From a checkpoint of a small transformer trained on Wikipedia: 108M parameters, 10561 steps.
MLP neurons of a small language model. Each row is named by its layer, matrix (down: output weights) and neuron, and shows model dimensions 272-399. Each number is 50 + 12 x the weight over its row's rms, rounded and kept within 0 to 99.
After each neuron's rows, "fires before" lists the tokens most often just after its 100 highest values on Wikipedia text that the model never trained on. A number after a token or word is its count.

L4.down1909:36 80 36 48 74 61 41 39 58 56 37 49 57 51 59 63 36 52 76 38 58 39 32 55 62 56 71 67 41 32 63 66 22 71 45 49 55 51 73 42 41 56 38 34 39 39 58 47 41 49 44 36 56 70 36 43 61 67 68 24 57 47 47 51 69 50 35 45 49 11 61 53 52 47 45 43 57 38 65 48 66 54 39 56 60 64 55 60 47 54 31 41 19 46 62 44 38 49 67 64 49 53 59 50 40 54 51 46 69 38 64 53 47 73 41 57 33 45 53 55 77 51 27 57 69 48 54 60
fires before: "|" 40, "-" 30, " " 7, " the" 4

L4.down1684:60 59 42 48 52 63 43 33 63 40 58 21 51 53 50 36 52 52 35 43 49 62 49 54 63 47 48 40 72 34 55 54 43 55 49 58 36 55 41 71 28 44 54 43 76 60 80 45 45 46 43 37 65 47 58 67 46 32 56 66 42 55 48 56 54 43 41 51 49 44 59 51 43 34 50 36 52 43 62 46 47 31 68 66 60 38 54 58 37 53 45 44 33 50 44 53 66 34 41 41 30 56 62 60 43 76 54 71 42 68 58 56 57 54 56 63 57 47 39 68 36 24 52 28 57 62 58 50
fires before: " " 52

L4.down1593:61 42 54 59 39 42 57 34 38 75 45 42 48 50 67 57 47 50 49 55 41 69 43 44 55 52 62 74 41 77 31 60 45 45 77 48 37 48 33 47 34 46 53 49 47 68 41 49 66 42 41 38 37 46 58 66 56 55 49 28 52 23 74 43 28 57 58 48 38 42 61 42 79 47 50 49 55 39 37 56 50 48 55 31 47 37 44 73 39 56 49 43 51 29 67 46 58 29 51 41 47 51 42 75 69 64 59 47 53 50 46 50 54 35 27 53 54 66 61 52 52 57 42 48 62 70 57 56
fires before: " " 37, " Again" 6, "e" 5, "em" 4

L4.down686:56 58 54 40 62 46 49 44 55 52 51 38 53 67 53 42 59 56 33 70 60 62 78 35 56 46 38 45 57 50 32 48 51 52 56 58 46 37 36 57 42 59 48 36 52 27 39 56 66 56 35 44 53 85 45 54 65 61 61 43 42 61 44 54 47 58 58 52 74 65 56 55 29 75 58 41 58 32 49 64 32 53 58 55 53 33 62 72 61 65 34 52 30 20 44 64 35 66 36 16 35 56 49 55 61 57 71 36 64 38 56 75 46 60 34 45 62 37 52 40 50 53 49 46 51 41 38 36
fires before: " " 44, "9" 13, " the" 10

L4.down812:39 34 75 60 50 72 52 33 51 30 39 44 38 46 60 57 60 57 30 30 61 64 60 46 44 54 51 51 60 64 33 68 46 47 62 63 47 52 72 65 69 73 44 35 52 46 56 30 63 59 52 47 23 39 57 48 50 26 33 44 67 60 60 67 24 69 50 24 31 33 60 44 56 33 58 60 46 35 52 54 47 65 34 47 42 39 57 34 63 48 47 65 37 49 37 49 37 55 58 57 64 52 68 57 37 43 58 50 45 70 49 35 72 51 50 59 54 32 54 45 40 54 51 40 49 70 49 42
fires before: " " 47, " at" 6, " @" 4, " Chev" 4

L4.down990:24 41 44 49 47 42 34 31 49 45 49 59 54 59 39 42 51 47 58 61 52 75 36 41 46 48 41 55 51 56 34 56 63 39 51 49 45 69 60 58 63 35 52 58 52 50 24 66 36 59 64 83 63 64 61 59 59 66 56 45 40 50 58 51 58 43 45 34 48 68 38 42 36 78 47 31 39 47 78 59 54 53 57 41 56 34 26 48 63 50 64 45 59 57 41 48 51 49 58 77 48 84 57 18 35 49 52 58 43 46 50 59 49 52 54 40 22 38 34 55 51 47 62 62 56 62 43 64
fires before: " " 53, " Title" 5

L4.down1356:33 52 64 29 62 54 64 50 57 57 51 61 51 39 61 40 70 46 58 69 52 43 35 34 30 32 35 49 52 63 37 37 31 53 62 21 68 50 59 54 30 51 41 33 59 48 45 18 54 53 74 58 41 42 51 40 39 75 47 65 58 39 44 40 83 39 35 61 50 52 46 64 49 62 63 55 52 47 69 60 28 51 53 52 57 33 65 52 28 41 65 61 44 38 58 56 33 60 44 56 63 64 69 55 50 48 63 35 41 44 51 38 53 73 64 38 36 68 58 58 50 80 61 61 61 41 62 53
fires before: "-" 75, "8" 4

L4.down2259:43 70 31 52 46 48 69 68 67 54 59 51 60 53 71 38 42 43 57 59 42 41 54 42 63 40 40 50 47 63 61 75 50 50 64 51 67 31 46 41 50 54 38 37 58 44 45 42 79 51 34 57 74 49 54 35 53 50 50 49 47 66 57 29 50 45 39 36 49 54 62 60 48 40 66 51 65 41 50 71 45 69 38 54 33 52 29 72 63 57 24 57 72 70 47 72 46 57 67 35 40 64 49 58 53 18 55 49 47 41 34 53 41 31 51 54 55 43 54 59 43 47 31 54 34 42 53 56
fires before: "===" 26, "==" 18, "-" 15, "|" 8, "born" 5

L4.down786:57 52 60 43 40 59 57 75 33 40 76 44 44 36 54 46 59 66 54 40 59 55 51 48 34 65 35 71 53 45 40 35 56 46 40 75 53 45 63 54 52 58 50 38 58 55 44 48 49 53 66 36 39 44 51 42 53 69 41 29 59 49 51 51 48 47 39 35 68 44 65 50 41 39 51 66 35 42 47 28 54 52 44 30 63 48 48 45 51 46 69 42 63 42 51 51 52 54 51 62 60 59 53 67 83 41 66 47 55 45 64 50 50 60 30 26 49 40 62 66 51 60 31 48 50 35 51 73
fires before: "0" 43, "9" 17, "2" 11, "1" 6, " |" 4

L4.down2322:35 37 47 48 34 46 65 65 43 57 61 59 66 66 54 37 60 37 53 55 57 68 64 58 31 42 38 57 45 33 21 56 37 45 48 38 48 50 61 49 56 63 69 43 46 59 68 61 39 62 44 56 58 45 48 36 37 49 61 54 33 63 44 66 46 38 36 45 60 55 25 67 50 37 74 55 55 52 38 39 58 58 53 44 60 64 62 57 56 66 51 48 41 38 49 36 46 62 50 67 58 33 41 60 47 33 34 58 29 52 54 49 54 45 58 31 61 33 54 60 72 51 45 62 61 67 51 36
fires before: "0" 68, "9" 5